From a checkpoint of a small transformer trained on Wikipedia.
Size: 25 layers, width 256, 4 heads of 64, MLP 1024 ReLU, 20.3M parameters.
Architecture: LayerNorm before each block, biases, untied embeddings, attention and MLP in parallel.
Training: a variant of Adam for these matrices, 844M tokens, 6436 steps.
MLP neurons of a small language model. Each row is named by its layer, matrix (up: input weights; down: output weights) and neuron, and shows model dimensions 32-127. Each number is 128 + 24 x the weight over its row's rms, rounded and kept within 0 to 255.
After each neuron's rows, "fires on" lists the tokens most often at its 100 highest values on Wikipedia text that the model never trained on.

L19.up337 [211 185  95  83  97  88 144 122 154 112 117 142 114 108 130 114 136 111 130 128 114  95 120 129 132 133 110  79 170 139 133 148 112 147 125 140  92 118 139 170 150 153 129 113 116  99 127 113 117 108 145 134 161  89 123  67 152 101 180 135 107 119 116 135 141 166 100 121  61  88 150 126 137  89 138 129 138 113 116 140 111 137 119 118 101 106 151 102 105 130 143 155 175 175 132 100]
L19.down337 [ 89 146 122 159 125 111 102 166 101 144 128 130  95 122 130 134 154 140 135 144 189 131 147 128 120 110 170 173  94 144 132 155 124 163 149 153 154 175 162  81 143 152 144 134 141 147 164 139 131 135 131 101 101 137 135 121 156 136  95 133 111 183 106 143 119 118 136  91 119 154 123  94 132 168 100 146 137 144 100 150 108 112 143 155 123 126  97 122 143 124 111 102 130  68 146 113]
fires on: "ul", "ra", "g", "b", "u", "ou"

L8.up959 [102 139  87 116 110 139 126 129 128 142 121 120 133 105 100 141 126 132  94 131  67 112 105 118  97 119 107 147 161 125 139 126 122 144 154 154 130 134  97 127 115 152 136 126 128 133 124 141 131 112 155 189 125 144 176 131 121 135 214 141 147 144 166 125 112 174  94 109 107 120 177 152 131 114 143 111 151 141 163 123 141 121  71 131 194 122 122 151 136 112 106 168 140 103 130  89]
L8.down959 [111 138 102 136 123 120 113 120 140 127 124 146 135 121 102 135 138 118 134 181 202 121 163 160 156 168 121 108 152 164 154 104 141 119 156 117 121 139 179 144 118 107 157 141 125 113 141  90 113 125  97 129 104  57 102 111 135 125 126 126  86 148 136 124 134 120  71 108  98 126 140 114 107  92 129 149 101 107  97  99 140  79 137 119 116 146 123 126 145 150 136 127 135 127 147  81]
fires on: " as", "uring", "s", " by", "ing", "f"

L21.up717 [108 120 126 110 141 114 129 103  82 195 127 101 111 104 129 135 156 123 158 150 141 139 150 130 137 137 129 101 125 131 139 107 123 170 115 149 148 148 155  63 143 132 154 118 106 134 126 131 161 106 164 175 133 116 166 154 129 127 140 117 144  96 133 145 131 125  88 139 156 146 106 161  83 132 100 105 126 142 137 128 126 118 107 125 172 105 148 106  68 122 122 142 153 172 140 121]
L21.down717 [173 122 134 138  90 148 123 136 103  84 123 153 150 140 157 143 143 104 104 160 111 145  93 133 126 119 130 131 131 132  93 112 114  69 119 105 120 132  83 128 107 166  79 153 150 151 103 169 155 164 112  92  88 124  74 126 119 136 110 123 104 160  96 110 142 111 108  98 132  90 113 173 137 141 177 126 118 103 155 137  91 116 153 127 165 188 115 127 129 121 153 143 165  83 110 143]
fires on: " |", "ft", "ed", " to", "12", "5"

L8.up980 [165 125 124 100 114 130 107 152 105 131 123 145 108 119 111 136 150  99 113  94 115  84 107 122 117 102 137 111 105 133 131 157 129 117 105 223 103 146 132 140 156 166 117 119 127 113 126 136 173 121 123 127 115 113 144 114 128 153 167  75  67 131 122 152 152 201 128 118 138 143 163 158 144 133 123 107 160 103 161 107  97 135 109 126 203 112 134 146 135 139 165 186 140 101 129  91]
L8.down980 [106 116 135 120 143 128  94  68 188 127 114 117 160 138 117 150 115 123 129 113 159 110 111 141 150 123 117 100 129 168 108 142 172 125 134 109 152  88 138 141 129 143 125 135 176 140 119 104 105 127 186  97 111 123 101 129 137 163 135 156 122 114 132 107 169 171 103 122  82 144 163 116 118 136 111  91 154 136 117 111 131 116  79 107 111 129 135 106 127 144 135 163 133 122 141 161]
fires on: "an", "ot", "od", "ac", "ens", ";"

L12.up985 [117 123  82 158 134 127 127 158  89 108 135 123 152  70 122 111 144 136 102  77  85 142 141 135 121 131 128 148 141 124 148 142 127 147 161 140  90 126 125 131 128 152 103 125 142 106 119 152 120 148 132 153 142 137 153 191 113 131 144 119 149 140 136 127 146 145 116 139 116 149 157 147 136  76 134 118 141 121 100 135 181 146 102 107 149  92 143 165 138 149 133 146  93 138 144  89]
L12.down985 [135  88 154 154 124 127 127  96 122 151 152 104 115 140  93 171 111 179 166 151 173  69 148 153 128 149 143 132 132 174 109 113 145 152 129 159 169 139 143 128 133 122 177 141 138 119 143 105  94 120 141 127 125 140 122  80 117 118 127 119 112 134 115  95 102 108 100 103 109 139 202 135 149 160 105 112 127 141 153 129 103 133 199 169 122 116 124  93 127 104 123  98 153 132 110 140]
fires on: "A", "at", "E", "ath", "f", "ing"

L15.up208 [124 112  82  66 126 125 121 128 119  93 174 108 156 146 135 114  81 167 148  96 144 120 103 140 146 141 148 105 139 114 144 124 129 160 164 136  80 132 113 132 178 145 131 118 174 132 102 110 158 112 143 143 157 130 121 137 109 149 140 121 143 120 127 125 132 159 105 172 121 171 140 131 117 150 139 103 145 181 140  95 144 151  90 124 101 123 124 121 130  93 108 126 152 118 144 119]
L15.down208 [104 160 129 189 114 139 122  90 116 163  91 128  92 115 172 145 111 145 129 122 112 130 112 157 129 139 153 152 141 111 120 142 137  74  95 129 133 129 165 147 123 108 144 151 116 125 149 148 107 132 107 151 109 115 129 117 149 106 123 124 123 132 129 127 127 109  90 118 137 111  90 143 128 143 170 130 125  42 146 105 111 153 161 120 119 134 128 141  92 139 111 111 102 152 103 138]
fires on: "e", "ed", "ag", "ch", "ry"

L19.up22 [161 158 103  61 158 115 150 166 109  97 123 129 121 117 105 132 131 119 162  93 171 138 113 124 112 110 121 118 154 149 120 142 129 129 129 116  91 145 139 116 173 110  95 140 128 125 146 144 160 126 121 193 144 150 126 126 121 177 166 124 136 123 140 115 126 126 119 181 102 158 100 108 117 118  99  77 156 147  98  95 118 141 136 105 137 128  84 169 127 138 122 168  92 143 140 112]
L19.down22 [147 117 157 128 120 136  79 131 130  93 121 129 107 114 163 148  80 147 107 132 118 122 147  88 100 139  92 162 121  99 104 109 112 151 103 153 162 124  96 132 116 107 148 165 119 130 145 123 123 155 146 111 122 119 148 158 125  90  89 114  91 125 111 124  79 109 132 138 146 140 153 147 149 127 134 124 114  51  93 182 112 124 110 130 136 109 102 134 146 134 146  69 123 174 107 178]
fires on: "e", "k", "l", "if", "ik", "ag"

L19.up236 [130 131 132  79 131 116 159 112 139 153 124 135 145 136 132 136 113 143 150  91 101 144 129 115 115 177 103 132 125 107 156  92 119 148 141  99 148 148 157 106 126 144 114  76 122 129 107 161 155  96 208 147 156 162 177 114 150 144 140  82 129 107 186 133 101 131 123 122 115 144 145 123 116 106 147  85 125 101 161 133 135  95  83 147 115 112 146 162  93  91 107 126 135 155 146 139]
L19.down236 [157 161 163  95  98  96 102 144 129  67 108 137  92 121 108  97 146 151 145 153 117 122 132 168 135 131 153 173 159 137  91 151 145  91 128 127 113 135 108  91 101 124 136 127 139 138 112 164 135 145 100 146 113 144 126 136 137 112 170 116 136  73 110  85 149 144 156 115 144 127 107 124 100 121 138 174 163  95 139 118 110 134 153  94  95 147 154 142 144 125 125 130 128 133 138 130]
fires on: " to", " c", "ed", " that", "v"

L11.up314 [146 109 129 113 123  75  86 158 104 140  82 143  78 128 151 131 151 139 112 137  96 126 132  93 155  81 161 129 149 157 140 105 150 146 148 129 124 163 110 135 135 139 137  98 117 126 117 137 165 108 129 106  98 120 130 158 133 174 159 115 111 170 132 132 159 165 124 165 116 133 120 115 184 135 138 127 124 143 134 124 125 131 108 169 136 105 127 162 103 102 127 175 114 145 120 119]
L11.down314 [184 113  92 118 104 138 165  81 109 120 157 135 160  88 119 135 126 126 122 101 154 123 122 154 122 121 119 103 151 192 110 147 144 121 116 162 112 102 147 135  96 133 137  93 127 111 168 162 133 132 157 166  95 124 106 110  95 111 122 117 125 110 113 101 105 150  93 114 138 162 139 143 122 145 134 124 132 140  97 106 109 126 153  83 106 136 119  98 120 142 120 107 129 111 146 125]
fires on: "e", "ot", "ich", "an", "ary"

L11.up916 [122 120  92 115 128 115 123 105 134 111 122 136 141 140 130 152 124 156 109 156 136 128 143 147 139 113 126 133 134 145 161 108 160 144 163 130 110 136 114 111 100 126 141 113 141  79 115 138 133 120 126 163 129 171 142 103 123 129  75 130 181 126 112 174 100 139  96 137 126 111 107 141 130 144 129 114 157 127 154 138 184 139 142 137 130 139 123 111 159  87 150 134 103 172 118 149]
L11.down916 [200 142 125 181 158 116 146 162 104  97 144 101  98 127 109 146 115 132 147 119 123 162  81 131 129 113 138 100 104 140 126 166 140 125 122  72 120 140 113 115 104 138 123 126 133 140 159 101 133 115 133  93 112 158 136 148 150 126 141 104  64 128 148 133 153 139 133 141 159 143 143 146 214  88 130 101 136 124 120 111 107 155  91 113 105 132 113 150  90 120  83 121 165 159 155 146]
fires on: "ist", "m", "od", "ic", "n"

L15.up451 [120 198 123 156 162  79 155 141 134 111 143 141 100 128 111 123 165 139 168 113 141 114 128 140 122 127 108 113 141 147 132  75 154 170 158 131 156 140 124 125 106 103 163 131 105 169 162 108 131 132 118 147 139 144 126 109 143 111 134 180 125  67 125 130 130 148 139 156 153 106 145 123 123 145 129 125 188 127 126 109 115 151 135  81 110 145 108 137  83 121 103 137 152 147  83 117]
L15.down451 [101 112 111 149 105 146  86  82 109 108  93  67 111 136 151 142 109  91 151  89 107 150  89 134 132 107 157 147 112 111 129 123 104  80 138 105 123 132 147  98 164 137 106 112 125 152 128 111 119 105 154 128 115 135 134 126 128 132 153 110 167 146 122 127 106 103 122  88 101 163 123 133 125 111  74 113  79 111 107 125 122 130 135 162 145 133 133 107 112 123  94 131  75 119 145 123]
fires on: "v", "is", "ib", "ar", "ab"

L12.up502 [ 91 163 142  88 117 120 192 142 148 141  97 128 111 102 124 128 123 138  95  88 112 157 101  98  99  81 138 137 141 155 117 126 178 128 136  98 126 130 105  96 140 155 147 110 100 147 114  99 162 123  78 146 134 149 132 160 104 152 132 116 106 132 159 181 131 137 126 166 147 130 112 128 218 164 116 103 136 128 136 159 122 140 104 101 111 112 106 133 143  83  93 138 118 139 121  81]
L12.down502 [179 140 143 119 144 134 121 137 158 110 129  60 133 109 127 192 148 135 134 125 147 105 124 132 117 145 115 131  99 149 116 114  89 147 159 164  92 153 135 151 134 116 107  80 140 137 133 172 135 142 106  96 142 130 128 103 147 157 105 113 120 132 152 100 136 150 157 122 137 108  81 146  83  91 145 130  90 123 121 141 163 107 116 138 147 135 142 111 113 129 140  91 175 105 138 125]
fires on: "ow", "our", "al", "one", "y", "ear"

L19.up191 [206 160 119 102 136 119 181 125 145  95 142 178  78 117 147 122 108 110 125 109 122 127 201 104 135 163 149 126 142 145 139 137 169 120 159 157 159 122 103  99 125 118 160 133 135 113 134 102 121 134 115 139 183 109 130  69 129 142 108 143 153 115 133 137 102 121 112 133 131 145 140  93 163 142 134  92 118 136 112 144 152 114 116 114 123 147 127 126 121 128 141 143 152 156 135  88]
L19.down191 [102  66 151 168 115 169  98 106 121 177 174 124 152 100 141 103 146 191 141 130 178  96 130 131 153 117 196 152 106  83 121 152 107 127 115 165 181 149 118 156 117 124 129 144  69 124 117 127 133 179 147 129 158 131 124 141 114 117  94 106 158 114 159 120 113 131 132 137  83 126 120 157  95 130  90 156 143 134 132 101  98 134 122 131 116  98 133 144 152 155 142 121 118  71 124 179]
fires on: "g", "at", "ut", "u", "ul", "ear"

L15.up730 [116 115 122  96 159 102 170 153 138 118 161  93 157 125 113  85 134 114 158 109 123 176 142 161 103 105 111 106 123 151 141 135  93 102 174 186 123 108 133 129 147 113 156 103 152  88 142  96 170 153 136 118 104 115 103 144 119 119 131  84 135 136 145 120 130 153  90 159 155 135 128 142 120 122 167 150 153 113 130 112  95 153  84 143 120 112  61 164 121 126 138 155 165 128 134  90]
L15.down730 [140 109 139 132 103 105 129 130 117 126 102 150 139 144 154 136  81 104 158  95 117 155 137  96 140 108 169  88 144 139 122 143 119 116 133 117 136 119 147 123 144 171 112 122 167 127  88 139 106 110 127 134 205 129 125 150  81 149 126 165  83 113 139 138  78 157 126 154 146 134  75  97 104 154 128 145 127 132 121  98 184 118 122 109 115 115  84 131 110  92 132 136 120 107  57 110]
fires on: "ch", "id", "ep", "en", "h", "il"

L11.up973 [110 127 115 142 165 138 142 131 131 104 124 119  91 123 110 142  88 130 137 114  87 133 139 115 102  72 121 141 144 116 108 115 143 113 118 116 110 136 125 105 115 142 115 124  85 149 127  98 145 122 127 162 107 140 140 151 106 123 116 137 159  96 112 159 119 116 130 111 171 126  97 151 131 142 110 111 142 111 120 144 106 142  84  91 150 133 120 199 119  94  92  92 123 179 105  78]
L11.down973 [195 119 117 130 181 128 127 107 138 156 102  98 119 123  96 101 171 145 135 139 121 131 148 115 146 142 119 106 132 108 139 151 116 129 124 158 146 123 123 143 160 119 111 122 179 136 126 160 158 119 137 113 139 118 164 121 102 116 123 133 133 138 125  91 139 132 125 133 136 106 118 125 139 116 106 147 100 119 119 104 145 124 168 123 120 129 156 123 135 132 169 138 129 126 143 108]
fires on: "our", "all", "ab", "ear", "v"